Weights of a small GPT-style language model, trained from scratch on English Wikipedia: RMSNorm before each block.
MLP neurons of a small language model. Each row is named by its layer, matrix (gate and up: input weights) and neuron, and shows model dimensions 0-191. Each number is 128 + 32 x the weight over its row's rms, rounded and kept within 0 to 255. Numbers have three digits each. A neuron's up and down rows have the sign that makes its largest values positive.
After each neuron's rows, "fires on" lists the tokens most often at its 100 highest values on Wikipedia text that the model never trained on. A number after a token or word is its count.

L4.gate63:124169112101104110104147168098131054075091140093171084128135151107181131131161075107114129094094171125116144161102121158094171172102118089187166089135138115128109161162152137222146200112150094175113162131157093163120110092107147122137158104128121116119154058155109120132181132126105119104127195132160091150124154147139137137067113134185146188146113146130128163120166106177156100090151155098151108120097164113139129129161110093097087133115187128149189147120112128134182175119152192103098112194111113085115116151116080038160168118106212140154150146171148185107126151142135196084
L4.up63:104149080088131141160180130144164107144087094221119101164082147136085155075064116135051063121102066071129122136140160115080131086144109171083161221139159144111136155095112149216160177116061097078131149165169067213184173131103105080135161116132143098170128119150111110103089155170128128098124164127131157119134176161123134145146129148163072120149090105109127158116095130124118097143137137154109146112140096068107167110145140154119147129087165139164145128198084143141146122121120106117143115154139103106141170146175110145152135169122143123078125113120149091161122127067140112063
fires on: "-" 89, "|" 8

L4.gate269:157113115099129113118167092055103168114081115178129102131124078180139145139124103079102152090145139147118168156128175136073113202179144077115105112133100094078115167143143098178124090088112168134145080170108157162109111118148098155123093147065098130092137101123148119165122140120116180162166122067107087095105125089175130141086094148188116122143142105106078127159102127176119103118078083123160163074103176124143132139128120115132143182110137104137091164126143115145120083172082152128205127139079139100217172080092172077112123163090123108154191092089110145117171180085149126060
L4.up269:083112094094080153131148143116147109116054134147183110144104115152149224124162107049094114055103095131158137136183139155044100115170150158081134121124062114062122106169124139168126099137100108125089096214097135208111180104176117030133128105072178131144133141137147097146127110142152144111090130092163134111105239126080132110111113175136149073132161134148089102088142150136122115124097131122135160106122138133143129146113157145141163129137120103167139140163122096112118113115040137120091100145138130140146151126138165109075109104093124107186128113101138086121153140094133155073
fires on: "|" 57, "84" 6, "85" 4

L11.gate289:135185145191134139147142074125139143115217118106111115094111117132122042111111149111134166100145139178099158150118164182117168166153170168145084134136173159178126103114123085129155115085150163089096122142135141152119109106111164115170112174136138143189145119147176124135144075105149077080127140180117152090175132182142146103028109131137074127111106123167126127089156220075196110129150151139081099091102129130115090178103156117149128155155137134081122155082110124066107085119133159088129179163176122088137178073152089110106132156129133043144090126095128177106143136131126148145
L11.up289:156137158122127110116084112182155134120156139083152110138148134178101131136152118138151171178130076108115113150105058147129120129087103154176201121142098146134103125160102127113152078170173125120094115101124146136109114169107089179132115115056115092098111177112122158114109138152181076045145043156189121151163191136161095097164080115149156070113042176131146147078142108094075143076125124156087088127136122104115101133115165132104093124136138144125136197183182180059146100154145084149151217119141124111156163176148146078111124123120157136161129124081175143113108091115141151142
fires on: " of" 25, " American" 9, " among" 8, " United" 7, " on" 7, " about" 4

L4.gate460:059107121187138160051107126146141174184112064115121112106151177095122079159089155136078097120110128082108133112115092072132170102108160148166134088130104142116136159177118126163101119124179141128131081146149172121088116090165094146140141109133086098112183075154121148152116165140123156157147095157096147150104150116064149175119112112168135094180115162087130148105113056150151139157131129103197139112136104141107140127119101134160079183123098100125127132100127192116132169155177138148116104069072125124179147197171055110143201145139059171135086166107137053080146167163139138130
L4.up460:118127084184136148092092152127134169145082106147112151155123190116088110152082136113155089118130137128116126067083144136178148091134096149189152102141158099097106161178147173111138111178167166130082103081141161178134110109136079102170148140111140103124195111142140130126134157104097101141066128147121088144101078115141133139165159126157163121136127119065073120100154109139149165083092170076152147108091125145061084124151102099190149161202091092140129143176192134095090168152163173183142158072129144086179120161136060110160131140099172194166090093104079079131181144154148149149
fires on: " would" 30, " may" 19, " to" 17, " not" 7, " could" 6

L9.gate433:156153134123093097134093166090143186100140139127112109180127140106088127133136121124112201117059125133141145093107085183120080094100080132141111100095104168118067171087132115152081131133065146092057059106165082096140118127094114186149132102118116102162174123111160099168181142086110131097105213136103151145144163148108156109135092167139131124088132000113146146113135124169160122136163122105141149128155110104107106204133198204128089108150108107083111164180111132068149118148126200146102145080143151138122158141114168084106161119145145121125131076116147111180125146140144089124
L9.up433:119140128151177097163088179103134170117138142120179131131149161130110077168152133114194121105138112092122095073164130146094056111115080143126158124110075111143116128087062140058114095144134172107096074107121091153128167137087118136114125106100186109160173127109087143189127128146140114086106121135120156132097125201113045111110118145129096112098114086115159122130089118101171159132175177175146112136106076109111147183135132187113079145142113162161105159163120133069167051156148120165111155130117173112114189157076133120139126136139119149134162072125186107207105158145214080179
fires on: " of" 32, " among" 7, " many" 7, " several" 7

L9.gate364:088163156169168128110075132123171112129143109123175100034149115155115157142186078098149090158169127134105132159092111168098191100147062121079162124132157144123163107068121154115168142156106110113123199136172118051160106100180112124117142118131136164108216132188119155121118078179117099137177117124132129089086164116079142163116156151142126145151097109110101082169186186119100119110126169133105143151124084100131166126157123183100157170126186184081137091146112130124124068146084153112113102176153121163145134148134098068142130107168145109060183139150103122116126151112197127082
L9.up364:119173094152111094099140101092074115155094121085087110070135116153165149173103174164155190120137172127139103147131182139105216100159150128166090151128200075188143107163105117148119091170180149056113130176092118100126114115124125134103144102098089166135122118120116137132120135147121132107136150056153167113136198141114158103091157153075128134157164130150126124140200115175139155131116153085144075175103136163156194180160144185114118153103097057109147150092067180138167135158143082091141120150148108118123159202146147117126085115156151120122183127143137208119117094130166074133
fires on: "=" 63, "," 7, " do" 4, ":" 4

L5.gate322:123140184171209102073161080127161152100130181119080147110128140137130118164108091121149115148206148156121097129092093163125133089142175173156167113091156139218138098151145132158162145144085117098111135143091120087076091142107062161076129116185135152145146119076118139148150070098128113109097101135140139127164162125112103146128137069166093071093088116099148139109140137125067072114127082158182092162160114102144086141110083133110106109173106121124108167099132215136056112164131184178158132155177152070146140095103123111133158215118148130090114167124124151182105137136134157101
L5.up322:194139202203221132136151088132166139138112131106160157089100075104091182147135068115124129143130145146125129142075102172133109178141076161178123145091203127143156091106079143122165118119079169136150148191120091109118083132074083167121098123144122169152118136098122130156137138099129104110159136092099174145178117120080039094140108016155084098149136179142130109095161143169078105101101150124098138175159120134113088119157192130107152098159141126154077112123110110127115069147135111137131143132111138132149115134064137110159156149088149148087112100115149161093093090170155098097
fires on: "'" 46, "S" 7, "ra" 6, "ic" 5, "ne" 4

L11.gate346:113069129129165090137102189137187147150073129104141147093097182090133100162106091156151121135080112118108083173078152147087124162210093134122055155130126147156150131067145110202144125158076136150176121094092060102091095132143115159064089140145143098103153138100152037116172157137121123093182120135129111098129127147133135160224091168130109088134103144160077166100098148132134111121125140113117124162122107151168089136151076091162115044143117139112117152075147076126171115120149151103180065140143172149140101158147102144145132143116087131109126098150118119150117058196145139138
L11.up346:113165148116152128115126096084168066115148059126124124136165164150138183141145153108149069156158157105107149097129122132134172113095137109128063149094162150123175151108149194089085101161185115143073116165132105186136047081129109080142121125076165155086111167170134099176167166128116101177134129078111140166152132134116116157180157108153154068139108123103164113160101132110134053070121145192144115088127080133128142130097090130080145112097085170070145109155151108109163097108171117106150191113124152138130194120084023128150160116155093125118116101153152109139169132135136119205
fires on: " a" 24, " the" 17, " lead" 10, " extended" 5, "=" 5

L5.gate22:123157148157075121094140112157153115132095127117152140163205123094156128135084055164092120161116137147150170132135195086115093199121179154181101065121083177111165163151118169083126129145140158123141083136109131148136172157107178075131124157099111042066144118142115146095187186151101106164110126114115153119107138079060172157158138157073065103125111099134072156174087079130148069205103179107158110088137153156104105086163095127062127140125081105063139118097127118165108128119139153091118149131136140138138122093119138145123142099163103112135127116125084119091119151098067168165
L5.up22:152114162126137114123062124129123130133159133114152194096151127155098135167189165075139154120162102117110165156162129114150090151110110135095164125121124178073124124171105116123061118120172117086168161174145100171138129128167110157094092169136179159111084092064082141111124096119138131141140087072149198073090167078139213118086125177101083140137090096124201099196139105156143145159147102115113153099058163147117091112144126211146140159119135137082090092120050136143183130150129106161117143091124168182154179163110184081130139105088146121112135112138102133097131171107172152129
fires on: "s" 25, "p" 8, "si" 7, "se" 7, "ve" 7

L7.gate385:121158128123077105118126165151103112146090151147089087135132116086108092120129181115138166092159101126175154162126127166137103199113090147148137130142131114115148151162207178121119100152091141082115183202123171169115126139136154118175100090201111159098068160154094134118121140122083145185143152136160159154067167146147218084137155122147115179113125144126081096130181105108134132184100135136122151099141106185135068169104136089139138124065149121159133160128122137134194104135117200081124119154102087119147082144042156075103114159133129163125120112078166200171097165162175110140
L7.up385:126212146092085131143140137104129129161127136180147158145156073170140107157106131081164120120145108126148083158123126117108127206144111175159145104186158119132091164116063152131168158120050090161112163129102101166114152137142145134136135054092181120124117073129128096088109170085154136124154119075110153080182120094081128113151098152112124064159096093138089087155099156112149118184105107077216065165108153094138115152120138125139136095128104108184182103141109060089168153150206142132109166142153127137125100151091088173185131134125109202088095147152147101148104132164120085139
fires on: "-" 24, " it" 13, " co" 6, " repe" 6, " he" 5

L6.gate139:146121144173085128136129126113165196136113193169086121122157158107108212118070149115160118152129124130077133155177143103122149161102121130132131081144131173088163148147089159144128125166167098124136133165138117158109155133133172170125132200066167148102061090156154082133077119139203082122142103178132192083138134115130097143144143190152093142148134082148157144161120093185134143155156105139136072076133167070150083208101136178154135123149040165118134092095104164082130157089072071154127132164155104110102091101139104131145125157106132089117096127054137127135107179147103141141
L6.up139:117158164109130106185113134097128180172099187140121130096154097063124157101132146128152129143123121138126141103162127142123088128046135107131149127151171128123088151169117130132038115132127082118115133114093147123150130140134079132122138125097160125104143075190168129112138126129107078130107097106153151178092124145104111156188168141133106113128195130128112130126082092164127214147143134172126055131108122081102111164091137184207126107126142149180095136069164049139116077194079068136158145117069150167100152101095119065218122103134187174141085106150074122108111146130123114170
fires on: " that" 67, " because" 6, " felt" 5, " him" 4

L7.gate50:095101174103116110125152108048107131171131101091082130081108150129169074157136116174081144076094152125079174141148121128138135086071115100183135099147104143092127141118096113218114108128128158093145120118154087162083051134114109137158144126165055086095139040200125160143153131153145149167120098130158100064157096123128089122114084132176096151140084101128125147113182129147137054178083147073183112158152140157107138163113125133115117108116136132119075145075154102116166110124153141154087110160095134086178115143140155142093139154122051142121142181118066107101071106131116107079
L7.up50:179138171112168150103120183137149131120170181135099155118096171141104138106126012086079179131130170099086138106131109156143140141141109138129171094091122061126105141127112121170165160153090154203107117089128074148086068127141200123086146153083113132048093128107093157189132145155139106117144129131140106167197142156068130091232124103152110087154139189152097077115115145178119089114121119095128101150169107177171085144161141114121105162125104127110135182149166134139200170117117158147120142185160083138104111104128091071163142118132128146147109148126104170133102130128130136113
fires on: " to" 50, "'" 24, " recorded" 4

L9.gate316:125106141130164052127126130125159145150094165167153161110123087165162197098125139136128122125142157124176100162153134137107166171105172175104178101107124193089134128154092074118125146145126091130096189160173161101106048071158164113186162120151124141149121153105155121175106162133088127118148190101091142178183119126135141110152093116164054119132124130189105093088123212138074114076120136127171118166088133196102165114115095157129142145102091132143147202176106134188103068119098149099087146178195154179132132111112109109097108104143166113131106109154164149148130118105146131063
L9.up316:124107138172172126084156143147131099065144135103120136106147139171117104082116166078108127144183166050124123152189079178121148088128186129072133091125155169057195115122066097111095117100133139143144136165072098154146102133182094095141079121118174127115142127146134074172076074173122165164091177137092099115197133129084156110178207143124082124161149156146110120087137110139129103116123156101096149134195112093124161101121109124162087115159088122137109082196141163117105156151170111098139123200147140113124138131139169132106189076126122115135173139143100110137204133118125186140
fires on: " and" 57, "," 20, "\n" 5, " or" 4

L6.gate132:061141087168116128180153165142167119116146098087148182070163159149129136129129135130132166152144096063108081148150178144164169136158142095154079116165127085136108119129142113142132114150144143134130105112122061138093126101105119128119135189194103189176163158139156144073128117185187125150098171105098151119114149121150180090066135086129194111116091145116153087099134066144116154176142109141110163195118104167136141109135139141225131125217154182166128095143093161108109121171064165162104141204128173134101106147112147132140096130083169138124102103172122149161149122179160136076
L6.up132:147090081154111151133034134117124079061192127143151170142164106075130106128107113138120109085150149004177164085184080157112135129087093170116096124183126167111097101115164130143077143129124094112110157097125104122156085104151129086164065137147140143152138172129152126134190120170103064143111194133081177118149133157137149101128147096143179180150139180056151119070156120141129120147143161169182136124160116178148171106120135123095070099136126108145131139143132146115085139083094185152140119165132114098123091083139158079139128127104123122148148157100161166088092096118119094189
fires on: "=" 34, " and" 11, "\n" 10, " |" 5, " near" 4, " in" 4

L8.gate13:079166086107138094081065166167137118126139120099143140177117118151132138055132151133149136154157144116161166120119147147170124222076179109164101132114106138179153176134113092161140139091095073100135131094160171133095145160157122165115147114158131140111130095123136125212115161071095136108170120115131097138143141123073160180146132115176085140077136119098104110183095152079095146088116127082149122143128129142148148054170112174146118176100138201090138104171104128134115097100137192134071116148159147163131126083083166159133160149132081116142103062131107154143096101115111085249
L8.up13:148083139138116127074102125129147141138176095042112114093140161091171125087144149109168139135131159106146160159124089141125187134101064155127103136116082178109124110096114180109138109076161155192055107117109097167156113139119140144156169100153109113109135107156145126102166103191053091088149067129089023101118203157130177072104134159114114078154103097123122192195174076132150135143076081169124150122135083108148141141105134151158059111142171107087093093147155140103098118145132103082133102120142120140136141201118146110155099067111096146128147171123142085151130126174112119136
fires on: " of" 42, " in" 32, "{" 9, " |" 4, "s" 4

L9.gate14:092095136121163103134130068135131144130192110123121091150103060080110104164125092150192120113074136184138123142146097122106136171155201123145143145082090172165124108092106096157089096071203117145151121124100181102103128112079126133135104088094147164101085101120176100167101147069163162097128122173119133134113149090072094130097168128136139158127199086185175144115157130104097136062090131128108137129124125089143153155163114101143177051155099079154144098094144157168118098157114146117104077129117129140109127090148114134129193160176100047090116062159118133109079130155183084159
L9.up14:122131107121149137119035097110132045152164138065102130158125048104127161154126127109137098135111148145091119126152099116135161123159175097147110141086122065191087150127196154136130133136128153132187160124135098119106080125125163105124093100133145144102135131142160091143132168144160151116150116137106102103091210105120114167086118107121161163079172138145105109143176120139121200161076153117083148150132138145115122098134154126110191129184162120142177129106160100104131136202138204097128102124059082060121161098106072107167151164127080133098098094136147096124073101207132118214
fires on: "s" 13, " by" 11, "ps" 10, " Genus" 6, " Species" 6, " name" 4

L8.gate172:152068158152168144153083156108131091104168138130160143121203145184145131136131135132110102114102147137113169152137160132110153176119084070117135101164185153203138113080174109173149137130119086123097173091179119099106120157127150114092142155119080154110122095124083123060071108137102142151109126150172089094100138098102128104132094142150081111105159093069089101154108150137114121205139101136122151134137080137084127133186143123105151137099117153092076114166060121172131195149163191200135116058126148125147143160048138138155056114131167131156204111127153174105186150166156124133
L8.up172:110155126111107196147146139186180109082126136105107134115152142202138113147114173131131067168155140097123169130112125201149116100142172129176183137133127144186166153183108093141087137134185149068120104181131147127133154128141096161105146147153140108101131133201127102148173155125130123162134189142150107101130072119067070091174119118130115103124061075067105189081153153108132122110187136132178085135147155118150160076152139128113097096154137094126145087153106152153143109114145050192120146098134177157143082177144144110164137084159127100077125117116099201120167156173154099183
fires on: "=" 30, ":" 9, "fa" 6, "qu" 4, "ro" 4, "an" 4

L5.gate183:073149101123143116181060147087145203152162079202142124136165106129117129129125118164123097146099149119130180165154080091138149144130113192153130126086194163135127110107055093145157128173124146152117141153150165122090096200087114120117068113109116069142155107158083108048115172145064176117071112124120117145185101116123091126149118128137130086134136116107105132180094120059119114077123111171124107206145141083148099147115110186094181124140162203088160149102132096182166142130114151154136159135160104110146149116146128063095172167119136139102087094126126081166113127133170161157
L5.up183:127149116147148071145136113110144120153112106115070132121116098161162149140110145062116172149124154121125185092146127201131123082119134180107133131118143104093104118136109122107155055114122103122090073187076190147077107131084162080133066076149075166152154125132091169182143156144078159109108090144090113125158144179164125164193123074129115100100151150180105118143110107107147138186100151175122084159151142132156081166082141132129155173169122179111119129150130145159225150174153150104157135202163179181103129098120148132082188112089136153102159177121142119162118090150065129111
fires on: "ch" 16, "t" 14, "est" 7, "y" 7, "ce" 6

L13.gate243:123185095106143098104110124139157070118096124199132183187139106114121205130154126148066126109107149158184050149160133141144153177198132126108121064147075084120072163126127150156105157196133096106156088136154163103071130131130122138081121146146120099183141143111118115095129162123047142107150153104203166065105148148143143128090073127133136097097103086179105144101150143110126106111132140107110139142156127129111140192109198145127118128161111151162171140095150130130087103083129122144161068124124121105138095112133145057108136122144089150123171082071189074110164151083092099070
L13.up243:096177106085155129133111106134141102084105148186117180128131118115116149113118167097145193151136129169117205085148131121125138141092163141154176116139111066110152114136122129137137151190154114127146110097105107166087184154105165132134160141101175147092193150106090095117092152086119132163077119091143135076151180166132215107084085062153169145136136100137053178149146142128091176137091133163155143069133134179102145111153103095191084149194127136136104092116163115118152114094099201166078119117150118106150203162170126148102141146107177122125124089142171074082067120141174138119
fires on: " the" 58, "|" 12, " der" 6

L8.gate427:153114160073186148141149067094146120096180146099133134082068134119128112121120096158215062105136138110109144088095089125142107116172129136145121113123150119107113110097137080202146139158104123136145119141101102170142119131075119097164144195111126137150139113151139072076071182166108140073128093141148189169148142106079104115135090168167199155102115075140141120140161066134095096110104157196185142126075109079161088137138075078092161129102103165130097149089151140097118149117131140181077171120181139091158122119186113100177150209111092126118123124102105106155103153140082131168
L8.up427:121155123146133135144150091116182152164166140098137104121145166082134112130124111120124118056175129150145188107129134054168110102154032097152172102077149101176107130125107139198165189187148103134127114129145183146154140070099119106113155171123125119087178119115171112160143154117108165098158081122080137145171122144169127155135124139163104073148153119123113180091144120143135091129100158117118114158135099113129120110166075010113138112090085128065158152057087145101101157203104171159155167109123124071099104131134084118145127130092099125107102091099066072143060107130130155120
fires on: " to" 58, " dr" 5, " Met" 5

L7.gate399:178180160111142116138157129133103109098141120113196130107111133143144161100086087114117124113169063141110118107115122131151176160122125054124145115152098141121112173094061132065158090139101086158147161119181179199154134090090163173147144131154157179150134120089200141050130141117130101153140108147081130123149113139172163151155103126178174108153160195071142144153122142117132148056109120173085102155194102132108109108173144099131142112119151183175144168119143192131072089119114133091121117149129164185093149140154104129108132106200111154056114062150160107083120140098159078168
L7.up399:160093095135171064119183180108155165120089106153194133108099108168142154156130073079025123086150131139139123126111102097101088099102234140134140137158100162065161157137136068098135101116110189141120138158094117201163107131169158116140119127116104122161094121169122095094112103164150104162156108158092129128163127078090154158141177156170138150166106113144152102134142182059111098121138124120157126107151090193087133091153139087147127110074134089144101165150103203117161077147131127124140128135112137126119152152176166084089129139180124128098085120154121094115229146119133119161
fires on: "," 33, "pec" 5, "ur" 5, " or" 4, "rest" 4, " and" 4

L7.gate297:133082143159147091138113129107157107105091074141085131142192148116157138146163154155113152146164143052087127152153131105136099155144096163085137104119136132074064168102150084146129088138154134139193143191128083172124131073133131122115116124156155165174125156150100052122112192240125122164163079128117176085081152139135146085103154169147195173128119144170137100125132069115109142189133136139177103129132155158170131109112103084129123132116049181149108110112053090153151143157090126160190179142166123122120087117099091080164115123097120146076106124112127156113174092118086148105
L7.up297:123143133128172160119121138113106085104133153093148153155142090139125097115179161142129104100140120076096115087083123113186172132139126151097084106107155163144094167119173117150098077110125138183147087124084079096159107122167151098160133131098084146172126172126170085115122070093112147153134173158102162207090122112143174115127163030153136135115093133166169173101110106095088190168049167179157131061025103116138139143168084130163144171144104126115141144107119132147096126083165086095067134146093088079089161119105105138088095125121172064121127135122147119150124106133137068171
fires on: " and" 67, "s" 17

L5.gate31:064160130145117165094066109108104131119125129134134108196155133133111177160086150134150083110120194115108152071140153128132124200124106118110127130113100105099131081119137082121202184151135088177123102140124115112112134153168197102135142123104153149131178082037125141150165172135123126120120116185164179083146177168159145101124122147082116146166101151121109137110145145135132179143138088149201139164146163151122131147092094148081154102124164133126180140102146085094150067102144194021145125099150152129162146120156192173191136152122150156095170096112092078135153122115120050155
L5.up31:173128129103169120168133139109079163109094117171153166082169107104138119153062112135170099137086160119215103170151112124153147186155128114133132063099157143155091057081154134077159077112104153163150184062199109091139138162143150217157086131139156100100088132105147078150081135148213119136169109137099160064115142127133119088156097084087111165134109175150134123146172130102148162071121132169141204101156115114123099107125095164117100088151140121151099154124106103113153099144135121094164130161125143130124090180106118079088118113157087137147129144170164103128120117166193097082
fires on: " October" 14, " August" 12, " November" 12, " September" 12, " June" 10, " May" 9

L7.gate168:115132161159184091143090187147095059142130132082077162134125177122118141147122107120104129134151092171153094112200086149172154141155052075189115199113108178135065107098109090162096097098139146156195077106147101162126141143106149145142161139096115160095170097162144114137170129103169060119116108101142160131150159126130144096175123095111096141104087101121136112180079173138108150186095184156167104126102133176134178149114102160179117150155076157128171121086092086142115086109100113152085117133109196153109099091166125154142106155101120124092158163081085139133162187106090090103
L7.up168:127067088160110145136096135139118075099133165142101130075092095137113193063140080163135153135170135093154127121141165147160129085093195124130142086127118155168128135122115129186110120128113127134131135155103095113100172078043116141153127086040110134145117146096124091094174087194138110066130089163106121153076161072114110174149166083083102077149092120170116138174063141134105164146143156153148122126116131122146131131077131145165108112121145218135123132116077150157078133124146095100097093201143111135121069119102165131123054154145152104120133190088094076202116153104141144142
fires on: ":" 41, "s" 31, "'" 11, " –" 6

L5.gate279:105093132068136138104123193117130170101167168148117132148141046117117109145127134093081113107112073155116142187167109015109151190142090136117107139089147090111097113148114142132134111099138123139122174087209126133102095086189127170166104137144151102150173124108129146121168153143157115067146126105141187188143137096212164140134123159155152064094135153091126118053139177168169192152134128081120120119116139156122113148167166128161138117182108127104116136179090087141118127105139127134063157106139130167112144118130162156177092206099090159137204178151130130104141115140111092111
L5.up279:163100110128086106130104113097087128146115097079150162097095158162104108041164178136098099123128144123149179095162100056163154191115098136166098096122135105215151114133136101183110118111114080174134098178093140195131134111091156087141144075165125126167097131065129099087030132134148113144118121102161138150122140149149091115160096163148125121121152092131139114073137120154114114149127140109087130109135112143118134100129130172139147086190148160141158157161120127121151186076135181200077185087167106166124136116102114209080173135088142195172093132153138096109174088119104144165
fires on: "ass" 17, "-" 13, "qu" 8, "em" 8, "bl" 6, "eg" 5

L4.gate507:138163109173163156115128065137247135175118131151178101107164144082112131180148104071157094145137135153131124091144213139192096168105167112145164084167107158176124116127105111140125117138139074057126058145061118112171209124122096157118157136123144148084144149125143173135122151101125110154133096144153135169078157112062148127149166106145100119081114104089093113139120072139099154132113159163037120107133175149145156151133139148138185111103111090072160114124088153169136138144117139126134099087142118079155170102133140115150136135100120134161159085088112161087112148170056116183
L4.up507:135124094147140039126167117129180144122179152108121196129122137125084110174075129132202143136143089116114191119174121119166127168131137111200149100167049151147107174132122096168067059110085141099153133129113036130192129104101104135169125108119191121065126093127120118099150145102134129106181075103114126092069180104114156133117091096108126130171119116113096158142111146175102139152088100120169162155091154107157104180083113123107176102144132115104151117046130113128198152162121102124109145155109094171160113144095098127181111106107122151163127111120155126120065153163079073131
fires on: "s" 61, " that" 35

L9.gate131:133067121085099126112140145161168143137082093172085105103076136072126099126161166131154127142099096126128088179166119151059155191142096062196135125176117097179145108126098109174153146147093150148105103120127165109101032130168150161140149166157116134082151160181141155133166102170114077125089130153192184099086151134108107156147120150158118107113163061127183153081108082149126124163150115104130134136105199154158135124110150115094127070132045147094131112090121122123192200064139134124106085063113178102143108155133138111131127111146070090136118125138091095148149119088131105104
L9.up131:213122141168131136087221162119132103093074147097160136115148102140138095143084069117166158189177094076104109121179107148097158126102159108138173113131091069138071088092120157143138073144159118175060129102147125096109107127099149087103150173124130077139164128044105143185094118180084109133131178132130123120124083130130105124097177103102156174113150091124149135112131146185134121157145109108134097075127147170144071161127101132098121088136116071106111128099120101133116164160088164110188146179126164062061108082096098133092162156113137178097103153129131140157066144094158119134
fires on: " to" 51, "ci" 5, "em" 5, " acqu" 4

L3.gate478:171058080154154134139174112143138150112153175067134138120137152164102165164206115181163128184140165132091178135156101152141080156115150104139133109124115146062127096168162124097108107143135164137161107149148108206055161135161122141091125105095172112172162151155171176155123095110165155162176136180076130167087180072106093087187099141127172095183119108137155088147120075121145076092121148150137121081183106160070117131143161118127105120115117109073121046099157113163110103091103122144084139160113134096189127103111120090104122174109104085137117143099096127192159158141115115155
L3.up478:190106051138154140130171129131128117144170169046154197145127148160093137139188103175173115217115135142095175181161134151088130158143107059143122084152120156135070124157136127113139094074115138169164122123126141189099126150098132132072105088139187110158131106172159191184114123091154180159158103164114119194100114079115115142180141125121154103203159103114147076115179104120163133095166146118136160066183144123102130148168179126129132161096141121107118085127169128152106129118112152158139171144109145127131116122107113134096071200085101115121140151064095079128159153138109153144
fires on: " Mad" 23, " See" 12, " Ab" 11, " Y" 9, " Sun" 8, " Kin" 7

L6.gate20:049114124176104106070097094109173130057133149149090114176104141114124080151112132155132115098216167167127176094134117086088053092125139153122145118158138142148099154167127204124157107159074113096096112112137161160077090140178096142167130134114150138143197121146167123134107063171131110150170104088100169089165114108118087156108185183170141111147172125163133075125155093171160160110111211187150074109118143163076158141147179138153136131157155155132151152103119182150130065148124068163133135172124124143141183140163114116110119131110098096121115156159083117169134116125131099098
L6.up20:152181109113108118125141096118066092170187153108150138094141107114105174079163141134155134159129127112132148090155189117158118128068076152154148116102137114142172134097155122130144141136079145084081151119103152178129173174154127069109103125147069187135140089082115144074074166119162134120060127138123121124127138113188070112149140153103185097096140109095104077190185118126096136066110162048097177175118127120059109067159104163147082117108091097141148151171127112106138152128126108091061146098147095140096131098098123133141105101161081127102136133123056170121168162072062150143
fires on: "d" 14, " reve" 12, " ra" 8, " Rh" 7, " rec" 6, "de" 5

L4.gate166:106093132192139134132176119040162218142156177087170168152162107147109162182158169119136126127121137119072119144142145131147146105132205132192179164153137125081126091162092096180148120120131133160065094177139122134171165156146142144108116178083165093122151150053114141201122129078145121156170095136119131154120133131193165100135127171160099124100128084099080170095114107164148107138031122171152081103154190095134146086134155132128147111158117136121138114118100144120097130141137048122112081139160109125148147103147209136161126114094183134122144126126167092116137138192107139127
L4.up166:171164152155186120167152147180129158071096195103146128169122157174096180104076113184139103118145132129150112131173100178145140090138107125163169118156105162077082144102136115131141174114105099125093099047160100127125133159082119132157089131121068166047130073096143085088112165145089102146098074149120117100126136124185059096084133090155073150128128094106050115125115157117150140137058153115113106152129139128052166153144106101137143140086114111140132136117133122136142140115121067155216101140129079168152162112111152175109112174128152133130154170158125038138128164083093124125
fires on: " August" 20, " April" 12, "ug" 8, " day" 7, " October" 7, "s" 5

L8.gate221:067124159092146077112140172098144132062131135156139146123126125081149123186119162133155113146111103097084140191109104148085199085138163162103161155097111168126070199112166123167113155089126120145195183164145109105128069107211150130184102188114159156124170202149128135112127116150071123103100126141108143139135105135165151109131147137132135151123130153139170147151162149148071164128113088126162081113090088140148157136197127097141123110200110135145119091175122175141040171143085158152116185098184135128116120065119172093135123139059145121152171099091135140106099140113107103094
L8.up221:147149130122155148123155169117100126136135182139158108106178119121114138147166153177094152045123183088170136156145118157184154149072101131106104150052105135095100153109121127202109043118090195139135149169123121110125079105145156142133089163193107123087150159139160102076097118156114097146133083203138158142101100097087179131140141122180136223112123107122086113102116085085110150113108093153110158121118184179165153104091088108141095181159090076114124135162180091126072134075120168169165155150104103097138094141139182096134168107132148080138124115150117108156126121112199105129
fires on: " (" 41, "," 27, " surviv" 4, "s" 4, " |" 4, " its" 4

L6.gate294:135159086123142153110093125090180127111140097146105110164156117128169158131052114126155149092183171119143104137043070144150112143119122114133177136134140116110162134110079095134156170110127127180156085095133114182140168131132119190104178150105078106143175152091115062198158155108129107092128153111126134127182080163174148060163128165115124142118123186096113179126065165111139160162135149193084133199131122067140063070173108124188133102119139119157104147112122133133137118120123138149176164200089160149168138172157150163137144098116154152128197140125075069102136156129169130170
L6.up294:174130119134099175172097097142131099115129116187124196104043152181084145196174126096174118115142115117172102112106079100105117128127116178097173089174133150148186118159164134126156114099072190128184118102136177082160117137129084158153121110112140136145167094108136120151075097169147127094148126113145169066136122173104138083165129109126129074098067142153091125163150156126121207146114176184114145143098114128079144171113134182159082116109136095162153082117103084120119202153090165163129177102134071132145099116090083135106108148125115152080117151101133143190112130188181103115
fires on: " October" 14, " November" 13, " July" 12, " January" 11, " June" 9, " September" 9